MLP neurons of a small language model. Each row is named by its layer, matrix (up: input weights; down: output weights) and neuron, and shows model dimensions 16-207. Each number is 500 + 40 x the weight over its row's rms, rounded and kept within 0 to 999. Numbers have three digits each.
After each neuron's rows, "fires on" lists the tokens most often at its 100 highest values on Wikipedia text that the model never trained on. A number after a token or word is its count.

L4.up1252:521527482398433526568522409472533468501547441519510545511580489523499500534503424497454565535463480485490502435504463477493555467434460493396458497524514453526531477461510435548525598439453491513586428523522568528526500488522469467503463535475524454422461456565477614476555527513438494556555467525544526478466576487501516516487450540462527465502514481480560538491525523484505524481479507478542529451446477496498505452444461520531461535514507550499508495458491550513479450566437466591574500491458482572520512493567539498494493532482474512470406499448512490548521499497501530529
L4.down1252:483539537466546498564567545487552514474486528497496473506459452455470558561530477462512541530513529473520469521513521483471487478498565593426493592524466496457506510534497503459502482474477472504439536503531477479530472561569558499561530506533490514465465472508475541469562532500479506425505514428538591558517516553470504427554443479470519563413494484542507466592481466452473483522544484403443519446488450467514483479581488465524478514535467537432534477536537504509437482556482624544503529541568539494482431551511491491480469524510490421534550474510512501567486497513509460510
fires on: "c" 19, "ed" 14, "aff" 14, "w" 12, "u" 7, "f" 6

L5.up1159:510466482399419481524526546565476468501471490520468506478434434487497482500502505543446497436495538454507519525496455475492481475519542533508550564535520546518414453537466529559454566432480443551525482500466458465561554503472526499529525547471503536449514551566556508476535509524439492484526508517484539543396515425454526500595475497457433512452425547475466499490525538480549525447484553470493492542483465482524487469474503498473515524514419534512551498522497544511546571529478477484514482503573504494486532500518506542507539535522474511577439523471530536449588435492470422529
L5.down1159:485477522446555504416462499503576497550507561457504458534486502493553491505532527490445473508550511468492613493432463495478519543533573436540507550467461451517477460530489490430499483454503541509487486537507494537551515489431509469470525441534501471570537510553464552465460520490501553475537547493521566504513469429521476526413505458464465577535491515542550522431502573523493521481508473441503495549459510482507536403578490530521521582512503491468491519590499536516489454457472411540480467488538490477438444542529518440518445513556525483507486466498518458432581507503496386517
fires on: ")" 19, "ly" 10, "–" 10, " he" 9, "u" 5, "-" 5

L3.up539:516520399518517451525538510464489549520462526528545430474518455573546512575502527484435460501487526459529465440483474473560514491439519478535541515528541490451505537492451546413457580508513503510430595524542438483485512440481460494472582569509465429495529575543474513429539466546553433489472535547521441508465511469541431546546479514547460544495573485442520466534468583578471523436512481515532483464551516533488453429526468493527518592501476466552486453494524486431496489486478491521540556554559432537514593453554523547470511576551466519500480523437504516508556510530450544543
L3.down539:500418533522492510484537524556514450527547516480538476510482450477478462547443514494521537514511462516496467500465480505523491504408475461537540482549490486505503539495487499484572496548527498602522545474457544521517480498512517539524445524496545464522507460451483564446517527450352517417447466524529490466494444459525549487509553474515474503525535544524571529505484497494473481441485513512471506422521485545525464502517481457469508465473468598544538496561508495490539519555515470543422454475465541438486490540557442551525496460406528477581468417440503512509467501464517556443
fires on: "," 32, "n" 31, ":" 29, "d" 4

L5.up150:544511463516463511546517468525478473546451458443528495481551527515473486532472523481407524498534486498516500461535464541562483554625454438540542436603529471567484467525532428535575523511507440420499493491490550536555505537528433487458512551465452519461603492560472508471532509481424497516561468442482397506490484521496486507482457536439551512544498495502525503549519545479457448445497589538519509475457522522496548487498533510548568459506488505618527467552512497464476552450492515558531428526515445460541547467518541486525521607432484509446498516492532524510480634531410502553
L5.down150:425459496544499547493478544530493491554536426479537437503556519465483487523457518481462491567475480580451494472517466513453532479488472528497518554448516493459466537427422509498486515430487611515480483495581450505592458522478486529562497519495530503559470540550483540519469484514627471584533531564528479492524505474532531527429527423526519450477432500528503470514566580512523459509457455476519446548471471515522522445550539529439514554476530561555436503499497544498499459492534526439578558479435487482529437495532536485469524472540540471496522452538531479455453415490550529518
fires on: "," 58, " |" 12, " the" 8, " and" 7, " of" 4, "s" 4

L4.up327:490508499480541464516507491505505547526552502526379504424477532550491495534453516582485490502495501506579479435507503535499423512496519540475505498445523520492480480446429481583543525510444535491557477511465535423503483564505467483524456453497523424526482510516398483537623522425474459509525519474583446518499460575543487475505427494529493507580494465484544475451534492493506496523437459596462512450569534513512583489546495531560488499496570551509515451571495538528440477476471527483502464491409536444558480510440504459512478451551464500518530458459446536490515544452489470438
L4.down327:533518540446456486549457486511506479471499464454473393488584475534426438504489462427439454540412499535482519533530499473481497435511476535504525432509496523498439508488516464483502467467502576560437484468471502606539501468433420537519536490496517533455473487493411442569448440485542553511485475506515494484472540522504535491515522471488576581555489527500529495504476491492529469450473535507501456498529461474506491511586478467596492538514532549515508531562497490491524602506526498549479472512552440463550507487549445527481508461480544512407467498362503468474530471530503494469
fires on: "e" 16, "ttle" 16, "w" 13, "th" 10, "ch" 5

L4.up575:524549503501519456523513463525519486539504488485537524434521519535539478511513532444485518468535488541491526526501544513464471511531467459518538437491538457491492479521508463572557396498431554541452494492491532506478454525563546425513542564468454522502463587507595436500490580494449503521486568498493492488506557543430477502518542512507453511503467457448504485549497524428468454512443509513411555496508548544509419412502497477514523498550513556513490460553496468467453480498498500529512524585528520499540485430569517494482541487513543505459478518532501522487507502514465455478
L4.down575:476548470498459480441541512496470531441496476510442504548480511526474507496527534512477542539504477471499430495456455491518447480533476500484466504478505401486562527548475510511533497480500543497431500452535448413551532498449526453539490522528575494484472454447507526533548437523468476483509511516608518437522468420518413433545524476492471493534542545551474452449549470546497541521494542500513574469594443510489478541443489571512487510501565433525478475558474490545567486525456466463462494519501508493533509510511536561476509529455536531520530499497490462537551502480455499561
fires on: " high" 12, " El" 12, "th" 12, "f" 8, "s" 6, " High" 6

L4.up1425:521556474470457519522484481483601557540467566492520525416459507499493510468514528537471527472515517497499474479457481482507484433536487496488487522478520508499509522472458510456608450480552487507520490508477433481453532485534456478497481485557519434524498537501540467505535527493477555435550495543524511457529568513429499528465467522455498489519529518491471503540547559490463511535497482548583428470517531522585510543503460478553433546522536458577493459525566522482456540523550552522538440435474488503489543518516454476472454539522496384558531515561472477516456548409486415424
L4.down1425:512465420439566481537496510520551503486508503518514500522546518549504503530447427595522535575423393493481517464458505477512497464458471515459537494538495490527558467487481489425514464487522528463574462494542504437579445494553495563549522463501491487486447483480512496524568510470514495536439514463520559550432461470454483447542520419509495567546452529490500537519528489410492512464450516476504477562527395501464571442499514472397474396477559491486495531476480546467534502515502465496610530492519471521514502483468553540560580577534535580515512520497537497539480510521510468503
fires on: " is" 28, "s" 23, "ing" 12, "us" 10, "es" 4

L3.up788:557474474453497489507492525554411516492541536454493511531531489489562522516486478529521548488516489462489532511534524525567485459471471505401581475441427478492497474459567506490456496520497468503547523539523478478463542511521493495557501489480514403520559507511465436428530509424488537438467465517513503448521355502565490544553471486499574502477509474496486514442499525531467512493447495525420460565534576460496548524488528493494504524511545531467531514497463531481524542462455498498470484536501492497495449443449533518463506476467446468489514499492461620474542539542474561481
L3.down788:445508413453481520461507494577474475541531520481559457545553443534553466468500533602439438506500480494508498509502451462527489520436501553483494473560445544488531420505500573535576457465519572528489486539477569505459489481506464446538552531480472514475499432495449552503435590520542446540533465438526445429578490526591420510458510494480508551450476505441521469466538476561518491477456477465437495484583440474521433432556527466522447548467496489487544520540556471560453532580503502414485496578560472427547495492566467526464518499496502548495590540488449469518534495509539465473
fires on: "2" 23, "th" 22, "e" 18, "z" 13, "x" 6

L7.up1003:493460429553490520452472428565459495402557427443503498551512581544499509554433571456473552550483445524499507474533517500517507471501452563409578487467450437509529465511454483477502488500508519551563475479500475415505484542528476591479492502533474493557553492465547534513489555453503600502534461503474489487554495457517530492525500543551447464474517496444475455452552432521504445537543462492511454516544535511486515536494541500536472446505460500447555504545459508455514489469524514441488477561428497520462459539490517530549546520409508494437528538446523466513493525518530504473
L7.down1003:521518548509527485478499475573509459611510506550551552460496515416504485523515476476530502507521533493527502494577536516505545478483434574452532527450536556546432421474495462484508533509528442455496601473538435443553475487518543538531513470503551585525491470495479531447479503491464452471468550514565445469538543552433460482447483472458515527552472527498491543534459489592430532507483494445481538494540543524471529550478474522456477578556515527521513459478474528578561441503477551502431520559465510555417570484510527562594455549485537461504529451467504467512537566525511458500
fires on: "." 37, "\n" 23, " (" 6, " \"" 6

L3.up742:540469511464482517513462458536541432569503458532480511509560431493502541510449515534530460485542466468497485504497493475508485486506464535506480507531494560481487489451463483541443547567383493457576497475500451459500527490504585512511528464479547558539460502481484517533478565489571502532542473464514542453458508507552445535542470515539456460521485458449527498524465499438518481583549482513439519513480488523531585509485482497525483507517500529533526488537415548475405476503459481531443518537458525534504449540482506559507440497568439531521505466524464448435521542537531498524
L3.down742:426487512488497518509543559518471572483471488536442519450505489511498531577506462567443491576452527419518518532509498470485547541448527507431520485477467458468523534551489483633493477474527524511482509582638564455461476555428579445504504538530518474466472505474529516558467452467488457497454546539466535522466515478508471492453481479474464534603479499567465524529464479550548515437498486454544479461448493541449441469487510500496501493488509432479456539530469538525490506540445425500557515561523493479508496488513434459495447456439424499510503489485495423554492466445466482504
fires on: "w" 53, "i" 7, "et" 6, "or" 5, "th" 4, "al" 4

L3.up1467:533507500474529539539430555456464474457508469507533489445467543470578502527488510489511566514520526519512554459479581488572472454559501529603503482472515551495441532531443483481518516539441461514523538487513536544533477537465483490489520566512496557465449503472539519491503472486461527546492532510470548497558468498528596533494527525509443459527491540463489536444552546451516476494473508439493531499487537571515546494531554486520504499485515484470517481464519524552418545473404459554497568501457536549598562458564444451552430424536445466500524509469498462528498460494488452483
L3.down1467:509511494431437512468520495459494536540529436490514503477498489549521434489514555497432416486474554502527540527550517542498515495512490471421470489476476506491493467492559458511525494547486524507467514496546534495550498461454479512494498503528475481410524441535404523450504612500477532506512535449610466539468484458589548561503518527449470642551505496497478525503481511477501495504519382602619608471476516519464477418498508524503499540560531519434516446493544455468476433513484606516493453495543512447552521533430457444519447490459519488465490558456508480474536526437485534552
fires on: "p" 21, "ar" 15, "gi" 14, "g" 11, "-" 10, "ti" 6

L3.up655:436483453417459467475514519418491493562467522473494396474435480416496552501529483468555515511558556487524531510477511521589474476534523541509545559585492480517560522485534493464584562542530491493480497461476472528538439484531459490495495549495480533483484538519444486511497493465483506489464496543457575527473479543581533469520539468518441411482443451511501556521469550565487489417440481459454565503511490589523440510499464523537487488590442537475501492504591521526483406578514490510475500568527501574515405492405550581515452571514466464477430487484526519514556450529434546498
L3.down655:583524420487503502472529419472465451500458492513459541475519545557478488486507525510502530466521540571493456534470558480408525522513504560487503484519498548495482553508511512478587466559455463480552470464500449543467540460559436497517475509426473430536520474431476537492455488500505460499522529448513506575470512469485540464561499506521487558510508529461546478578493520477514375510484517429489475499455444518394459525488507511510470469488552463460564466459457485474536513460477524425559497470520444531472502495523493438536521490499422575532489508562541530495468476502607475430
fires on: "-" 63, " The" 9, "=" 7, "ir" 6, " the" 4

L5.up1522:504432442466493424444517478521513579514452545526425523491511447517512463488542482560418452570540504506555487520502480514549489463501542499459557534525482508508502439541454532542459492482490482515561474566507553453545506558540445451488472501494525506459490487478481623455465515516489501469463555498489577480550476526530529433483440542481549438554544510530557491443522476475546474467520451482505524462471457560530428519504558418455429520521425546531567482562525468483446522470581507508509531459520541498515510568516521504510475549491481513511461540511499421509561451469525481509
L5.down1522:426448512432503559499456482511522509489560565477546403497521441484509513556491535478483519465568507537505546550506545487421556522533517483438474498545537495543455497508479451438487489489538470530408492504488495489493553476453566503469532459505521458535485521437425480467492533505461514515498498538522467517531518494502459466538522535517502529479448477573543524520494520498514493473431502510525531597494490473560484537525521480473460476486399454410496494462467556465516442528422498537536451531419548491476551493446514463451445402485538422476549455526413500481508548483432460483
fires on: "-" 32, ")" 19, "." 10, " |" 9, "ban" 4

L3.up1300:430439496456464442458503513533463472496496541515456516455478446515528478513530475530539492522500443498469451501573543507516424479437578441542499444546471428506492460449459494542480487552540551488461502542552462472582506503493548499469563464506441475476482519570454452526475465463604507487482515444535441478486480541495471549483551452523532528529494476499466475500492537504550526507581525431524486545539417401571499483483407524519508526532533527563576481520439489517434466529471508474476456471532488491535488550496482502402462529478494483522500474512465541509545517511485473444
L3.down1300:531512454507457493511516537536505523521509495482539470520548581482472519501488479483455545434459508466505504540455480553491545516571450532482519490455495498457492481468557483487475559479464483493579516484545445464460503444441535555518463532454459517491485514484523590491524474520449480488486437461479477484477468555476473509541510544493558524435464533538502543523515486579398476495455500533491538474456521576456466536551566475440471595412510509518507449424611536491519553501510508496538538480493496519523456510514574425543512539539573509435479515467480483455442491446525607513
fires on: "ic" 43, "al" 10, "e" 8, "cell" 4

L4.up497:498560526448501475470506531526530513540480505418517486362447541501560505476513532452422498495431494437472484454568527489465577498527473517556528520541436556479530546551509463476550486507538493524452573530496474495527525522459522419473561522458429491462457515543495540521517502562517484502474533402456495468447545610451540542550529540457460557552460481466499476553529515438504568489535486448509545509502525481489479470516466602460501497469453459469564501494512518524451476490454520518474510494505494508604521408448480491480494575450469523547524521483556528534466473491449445542
L4.down497:500503589460475544475502532479506496522477496500494444447398491556496544476593473490536545499504379478543509528464523425432526470540455536436454479530534541494493509494557494430465507475480550490506500530515541538481446455478448528504542477487522510482526489487454555535477511488476496547545564514566513468554504531488507531507515491490560536446442485449465565494554483504539441481546509522507527469558413516467498508575536486503473487428508482496527431472495433478511447507423565483538474462438484522499580465497485454516510554475537501443571456500523448527534541504576493459
fires on: "p" 25, "s" 14, "d" 12, "g" 8, "ed" 7, "f" 7

L4.up1409:531495591554475476560587548480527561597449495549471560577508511394563505508462488472588580537483596431516511460489463429489548486495603500475488457447525516512570476464564521517458456535535484527497539579479485456498465424567486546441503509530507498467552488499504529479542500572502542492525564510506509440545447414544481496533452507469458465501569520487459484487489482506509514516459536560456477503546513505519423580524509489485518520542551497486436476493527511481521463439519509497504531495457522445491529487534421505445469478509464491493505520534429552443507463483480473519
L4.down1409:447536479535506540461456472426508514497509486559564495506511500576473456494490527505536556533469497537449489494473516482560508537432501446573550548583462562516475472503484486487527516508500474553555446480459495547600444555512486487578558478501543504564450521477541549504480545505561498502496445538493570552450525498441509502414488432504458516468448500498491495508476445492453536414596425468551515442471444507545482460567480518502502508519444457515551462470489491487513513566496557526467535497518461623524496476514481532487511539462545453437533451493477467497570494509464425456
fires on: " |" 59, ";" 11, "son" 10, " said" 4, " /" 4

L7.up503:403489487488465507510452503446556555521521454493434505535513470434549492495602500497417523534529475457403513524498518499511483507517481476446407523546477482528497471560491510493556527526543470507457464421543439489508558504527505503503476447561513466525488529557502419503501464491484535523516506502472479474465526462516492539540453503510506545410487523485485505485538526438436478562518427546535464476506471464546538598436501513487564579516509510427436458507504545482480453503482447542537485477567461481534486491420479436468497443550402547493512520500544479572435508437476456433
L7.down503:513501516529521604506565534516545512526585479484484521465544495539516576515536540538458505495513588526509517520472479443557529480493491518550515485468420491571539539489502469481549523443454526511515538510482498537521500601540495486610534541494519525508563486531531448491513467508487461591499485475484421546455500468567485556539502513573500563492382525450432392511445459448516502474514446543481496517461499462486565550498481492485511461518477482520443437448518502567502442444516508478534486517453442525559462510533485487531462489478494516497447498512546522513488559472536536532
fires on: "s" 21, " as" 14, "es" 8, " she" 5, "les" 4

L4.up365:514513499537522478562536554395586466514429451496437485501468494414501449532565473563529531530504562448519520433493598506450489486486485475444546465532564491475543504436583524584568438492488548512453536536505488463459468450491480558516485498517488462545498441483429522502493511529461450492490490511424547482526460467542518495562489504511466490537550497502468464520560480526537490572508463565491508480504500490479495614520517488536586509483522569500525432528461450485533482523507504436497512521520513422458491467498544569520453495540558572468464446514451516468494502460474495532
L4.down365:537472519448475511501469494509467475498546493545504502508513510588448500496486545466509558471531436565524523552476448491548383501520539458532477516526451528537525448529426479495451527494498414517526465479431528584539494578523529489513535557515473504473454508544590478512451573516523564459560460485560480534442525586469529517396520527505495487523418474517492499568450560520487496476489486434552487520424463571449518439483557476480417519552496422498496521519545586513479490411493526585511556506540522558497466499525440456484511533466506490512561583485521507501503487564505499516
fires on: "," 29, " |" 25, " of" 8, ";" 7, "\n" 6

L7.up1328:476560486458484511436459462510502561491446531502516448479473552511480465531523460483503515508511428491490532578493455481495538469502546505520512491496483483535515604558492550521397494521531539535491442509539546565507454483468525517552535519480541546514525473416498469439483518456460483498528444509493490570538515500483441523500470474539608499492507471516554498473498443495456497505528445591429458457531536530502440499445420516544582504488502412562492465486452482445539474481535454490473409478409557487515473522544546520495536578444524494542541475504465468517523511560517414475
L7.down1328:488482494446488529473550512528511520586420440505498538422510463532560544506519464454498447560513453486490530474496530451470443499488501422467475452548453463526483488467545524424590487456499461532545485481503441535536573529513536474555453471489512549528478528596492504560471492553444449503499472526476495401481526464530481525496495471419515456466479436529440455503524508523495440513542496427486560500517482467566533554523476567546449473563551464572530540447472459501511577472448505545536526562496444537494534528555416552560599467497464480545478501584469495475441483493471588532
fires on: "-" 31, " (" 10, " do" 7, " work" 5, "'" 4

L3.up489:502523523559500510482453458516471525537493471525559549456471535480558556542482473469475458546500543504509448454499489492459467482550437418502471450496513544447477504525453550467528415500506479448602538554604482460516578573553528497461456514521481473499437513535524527522511427538567476417511518526489544587558535404527454534495521514532520532499529458532528459563502487489473457493474510429497476507504467576497522499501466505492459534536470599536486458550517474518548454442521496470522599469476440453504524560429408515448529483433464477438521500476516468513534496513481488449
L3.down489:538485483452579502511480521497635428485499509533476478541492489500461478477461507530495493450464460525459484452518519489559572538478569577504524483497465485528477465514529413519501622506487515495502440519551374521542453408484452548467507508549522467554518560493468479519492465492524546521489458455515477467462459586496502460522547503503486485568501569493437461508449433496444508550510554530482554481506531515473503486475497549520458546476446455536519500363482567502496569504486535485452482492465515510529457542566570475521474568494475548513454442456534507454484458443510477523
fires on: "ed" 28, "." 12, "d" 7, "ic" 7, "\n" 6, "t" 5

L7.up1029:518448540519429525469470428549501518503500519507501511480469524484447523507464530567552513489491440515525530455499508543468477495517539529508494460465481411513502529546520520512512502548513450561513533552541510406515490510535482490512506498538452510528481496431446523429473530387410499456459494503485464437477506454487445451508436538548498445518469522484482457492469447551510554544506457515506496524517552566532497538478575479491527550415436465505550576528448406551534493468455464449456418488523476575455463547544553510524511606524465470548518521500489552475578466463528475534
L7.down1029:511484471468502504506519445524523497460462480469529459478496504499562465440485502479474505513570580495437571516507481537487526535423476491447576474508573466484527458535487519452593547502454516568501510514502439428505519484557536442533465552530446481483467478552479462513499515487430467508479524487487418481559484542535469492569534470528483478492498536477567572496511479614505470551556515493411458520551469580474527553566495497498549547506471448525519499534448471544440552511482588458502541569488518439502535557507555493498543471533425484513495497460475501490569540506484480439
fires on: " (" 81, " 10" 6

L7.up336:472496456503484466468449506473538505474499545407466486529445497563484486512508515468506471613623417497463524550506469532512521476481525507397479457511532486539513498555534501559466528569548524455472507531522534468528538455533524522500527470546418552489476511421453519494529480494527491531570497451511483529465449433471527484523490504550548483456555470522521517552457457510515466523480496550494508441523500522430481592543581493513489619521400517514485555495497492454532462472446546447487512573468534503506469566492532564551548514519561443470539516456473539475466431478524495559
L7.down336:549463477562419519487495434454478532472544456485456482458520518550504558562411484547521512551528492528516556538531552470473447455451460482469487484478443524582501542537482455459449501536476510488505472460497473578496491473527584438567445504529533537486498562492485556491460560495417475510505415498445502487512467512496533500486482510523512509513483461477561502527516486462536440508483552497494477521538485589528594550525478503523497513467458476550586530418506447512442512535543490478466481513516514477504421604502450501498542519428469521552599494507508513522558555516551535429
fires on: " \"" 42, " (" 40, "." 9

L7.up1477:461496532477501458464541475585503573551433490469527577557588544479517556543555425559521470463488494483536489441487479516533480506535464467452529499532455552482489484473525514502510488551525502522511510471435509492429529585478525494481502517386523540521454505471555639427466554584527488491512531498418428501463546516444429522495417486533475509500555438556449510513513509436545467500468543514529512545466517509510509555510529456484523471458534507527557438499580495570510503541511538537494433515459489467485510519451460530518515532522472507531497470485456485477441528463492493503
L7.down1477:533522491467457539461524567464487465494505522546428491520489479568482497477505491498451522574477540543475464553517533469472535467489524521479434511485488556503518526468462453529493468446451452500580541495487490430520484497508590482544471449477501459492490521526576428522473459456484496500545470538577589502464485438561492484521443498507489522527467515480511506411546490520439531468522500382547513471506504519495512419450444575463481539489489482502530450415559505558586473540575507495465538562489511468517525416486469482439449500502461571484505445535550564514577517587510502420
fires on: "s" 19, " to" 17, "," 15, " not" 5, "ly" 5, "ver" 4

L3.up121:431477486489542523531539508488508459466465529407536473540540405466497485474487566484436522535510486461461547465499539455535503499564448531478500529479481566517544501554524531476526521513550514557489536434484545458539506526539539518533498539544494472487517560479483414521485473524524528532470543510465560494455566579517538493399544484471523423473535541556444441560510483527564588487509520548541508520421539546460550469537466444473522453540508474507479572447522527466466509429453468505504512460564472464498462484495559489452530493483519516511535550480426491432465531554513414485
L3.down121:498497511462472535537482473505509500521506523577462525464486544497496496525476444546542517519515479548528471521520509475504482530435539480571462477483564496547495475427481450482458526433490551548449511479497507557470480435523537485510499419467552480488506459496533532564530523544520528533468492412544532487476489443527507502547457526514443571512534480483493468504496537436418512455555484504485466498552432490481464542528491511508478594499520564513468452483509535535512466489530519512512509487540422531434426590555479543582509539486509537516485608521537470519492429493474499609
fires on: " and" 39, ":" 18, " while" 5, "ent" 4, "ed" 4, "ja" 4

L3.up235:446490468458458520558539545425564496523451535405505494502493516446535538510507471458521532495472506451513483454453480455516460457605464543502490461531459480632515472502564572476493448580567421532505543509484518440482471506517462523516513532453486560441490479551434510440501529521507521508444515619524484518510576572530572473522568438527431523488512456495539427596424550549544514505514561534574558508460546562462476579477460502493478545536492501477486483526484554480532437512475505537475501504489443458486546526464445468466473532457468502475495481542445476399487522531508467514
L3.down235:518451498503508545505478518521483454582412504492514544466514454489609448531495526466488539569476542491504507476444476511518415530591494507472558533502538590511487464532468497469518421466463520528591440486447433553528432504566542454513523452440477477464522455541520489453570563551450512467478489460532548506496552438513461497501491511519482546533516463429569514539468565527460467479477475517552505439409457574471474516462545479597527463541473446455507454546443543521516544524483513541487519482551485487543445454510535546478473567455449551487547453496526465540537517539518502494
fires on: ":" 69, "," 19, "=" 7

L5.up1157:482490479516547542493534478543504552461447525506536474462512495488488522538487563453528469438473507485484517476528468503548547482497581509472465537522401418491539486544487451491532561602437514501577503500537470504504563513491475404504522515447527470465475416461495538532546529539521536444477532520487507523479562424501478500485453485506524480493569481557536488442536554490537583505494505507495507533449519513527548552493466462560464496481489480466530560444540490519470549524448443488455498495449470467487557515496554462510446527419466418574455544471463419417488513481506460567
L5.down1157:476594479452565417451521456535480425512485539524504453490516492500542438532448454487494506505519559538560546515475557527452466434472510504485506473496561437520546579521496461462540563468475506493510419523522507465448577564458520539487485490498495526481487474524493455511566596504447598550462443424530509466496497476518461490507482539460572575497463511525512548522500490525555498495542443455516439413532538524568481539466467515474558483520499428418519500450487475489545543445449496466423495526442521506484500498495491515444488503459480578534513469526566484434520496499487581507
fires on: "s" 21, "," 13, "vo" 8, " (" 7, "on" 5

L5.up1509:460513519435545526474454447541563525512456570544541437489538539500497509496488483482455449508536506529524508535520498459508562449553554605510450456590527571448512523494460458582485443445526508439552504582492506507486453559427476516454488525552528445515480514499503430557469437483512494502567487526514544547468490521522494489521521542517569460575481454528512474513494568477497496498540509557422502497530459523463486527542564479489550483581448549566478530590493508449505518472500452501477537537527501489578511480500551589496479486486562464509483540497485601474478523493530489522
L5.down1509:524481478492426504526494484452532445421557546505481554527529477502472458412442477477519543510473472495397514504482532483493547502405514500505555434560452408539526470497545422492477564528517492542531530506469513479420537526567494435478476483556505481492481500458498497489516574491448433416499528462476505403490512506568529560472490489534505517488509429436517551489528522450526518510522486399449445509485557459512501569470477441478461498437475503544551536517526545513526515468502498529482483477512497566471493478568575446518472555557503547463457464442493512527508636517511495518
fires on: "ter" 17, "it" 9, "k" 8, "g" 7, "st" 5, "ity" 5

L5.up1206:450456464502452471511556558520510507566526451492487506471532513554428475503473459524505523571552477486477452465404438524563448570543498546528443495593542437571439472551523421527540485523457448497530524454548492478535528427515497558523463550529482517405557462534501489510528498492480504453511466487507471489457481474496523454539484565527511556514480542468549436532524502525492508462444550533486561461482515449496495417521595494456483501450446521526507488531468478514488490421538501445444486515426521440442517497542553534500546607482462520528456460480534493513495520488456437491
L5.down1206:462434449524477523550442495623518508560536440516515529497501534443515457501503557510452485540503442507567538418582499552489538544505482455519542533455549477499454492503483523536432478473506535495425440470497465515561572520447454520489514504473438468597553546503478468454492493483532481500571462546482514525517482524530570514418489513529476412494498558519516519493561563534490446540541486468492489485434437584520491515598568525559436543508516497511470440469491484528455521564501481488623509443440508508479508484475470499459492484482539495427528491501506527519598575498529537420
fires on: "," 17, "ing" 15, " of" 12, " in" 9, " for" 7, "ly" 6

L3.up1099:556499494565504452483461553512486532509441536529617481458486515493545470477502419519441481509506517506501456490444476517473414529551505422543547510506471573472473482559537450484522483454461511478451485526540449514513439530529498466557502562474440530524508472474532430574504536483508463521493525440562482567556485459515567531455467531556536562571541454573497465460440542508561425556499550516510537509426465530493531432525474485502421422535495560519583519476504490561533496434532524555486492464521476444497557508507519522487468521493471444566463499448457525552489454467508499426
L3.down1099:493529494439452507557531483456470497414540471527485504479533475511516487446593553445528467440509486446496500532551432411402571533503488518545523497512432527450511509532496460455555611508550515528444505467456489441401485511488484475459588514478487541531497534495463577513585493554489491533473521472512501523491538557540518579576495505444446498495543458535491498537499498470498476542457562510459511506510548514485577445462500495579468465516489570511490517446441446458464449502549485512510534514537518577477467477510527460513462508525478521455485508516508533526530538479478532599
fires on: "it" 32, "hi" 21, "t" 10, "pt" 6, "ed" 5

L4.up817:495468470559498473486482521510456540526520483504550433433501513453477476523470507529365512516542467442497413484502413497532482439447538449450522522541545442417501526517533432505487476529524512478505541446599465461490523502442589502483524483543485531492522523472462458496519509534522506550480460530489471529471477429527509570474497531540541550468503499499511498540423521493509546571474504536444526472557454423475524489542498399469536552457545479506480507464528550456524524486484490604504502488530466527515534480466499515523459455531537502490503459497463470517508494590484436609
L4.down817:467417541518534456572559500513503420484476470478519465450430509537549510493448562516478470557536574548490506433426495516506540560499497541502505571445571553473475512520492557441534568500534470519487569529482445504563496506486500543460472413483501514493459421535491492439497480502467504471467469443532402541464415501548556446604419492466535491548502520468489505537445552582487431450438477485480516506523564557518549485544508492551487537522446482526476494541516385498533533546530502512546522501498481487478469543485466517496453496515565521474511535503540464508515501531536566430
fires on: "n" 28, "on" 16, " N" 12, " R" 8, "," 7, "a" 5

L3.up192:545520428445465560543531514433509526433474500475512508549465480398513515531446513477503546485514469463434500494543464465530479495520487547462429532494474546481443450510459596532487539461427515520524502518573455493499482477520538457428484496448543511512522476493471538487512500575466518478496435538456549454500455560531522539447511497439489475480525439512476535460526467523425473460524521510544494414504543542497589512501481493507466470566529475516510527496481487505480504545481555503585516488514519554503532569438543518522567465512472553435468520471440521518562534530475543498
L3.down192:463467498502508482480550507550495531565538515501433515526441606498486480450520450434470477529458444508504483533467510503450583540486533464551487496520503527520600572516489386478521474551501494455500483601458544509520479534505474542467453545482474457471556521525524532511523544427561545490426551523470495512529520418406441486526541465525492544479432549532532471541525493490508480451471593416530524536496529482477490495489486456555474503500493492473546509479543456517523526507522521542488538464499433459523503469524470417426438577487464492573503455509481451522489454486458505476
fires on: "c" 26, "gre" 11, "ed" 8, "d" 8, "di" 7

L7.up1113:510459495459448490518499486495465565556477535571506535447457463499481512505514547436487458481527473525558504471474480555551486545446503476470510529559449565467443537506555460464488522543476526437543443461524482517520513540529526433504495500473504499477487510573477436476454480529453434499489534447584555480479468578562472450483534597533466529476554533507432503489535473510596545540553506487535543554546457466550528533564536466526425405537543497581477506576509508505419557496528491466492474553449528531484481538522443524476501480476511490482507508525490485466483545490475470517
L7.down1113:472484469473530577572476492440487466513527462409517432595506448474488540451508451501505550507502532520552509521532485473522511473547473483519460462481535479488454501524500553491482494444518484558520521486556452416464577512494487532403537498499559459526522472509542602499509547511548535490462489576425424479546449488478514510505525446501489462566512476493528476514475545460415524490478482586417523481501491584465519510394455574433542613500477478490563470476498503515531499495557482513486478444487475466522468484530495413508560501557536511468556475446502515489507485538456489431
fires on: " a" 17, "e" 12, " as" 8, " for" 5, "ar" 4, "al" 4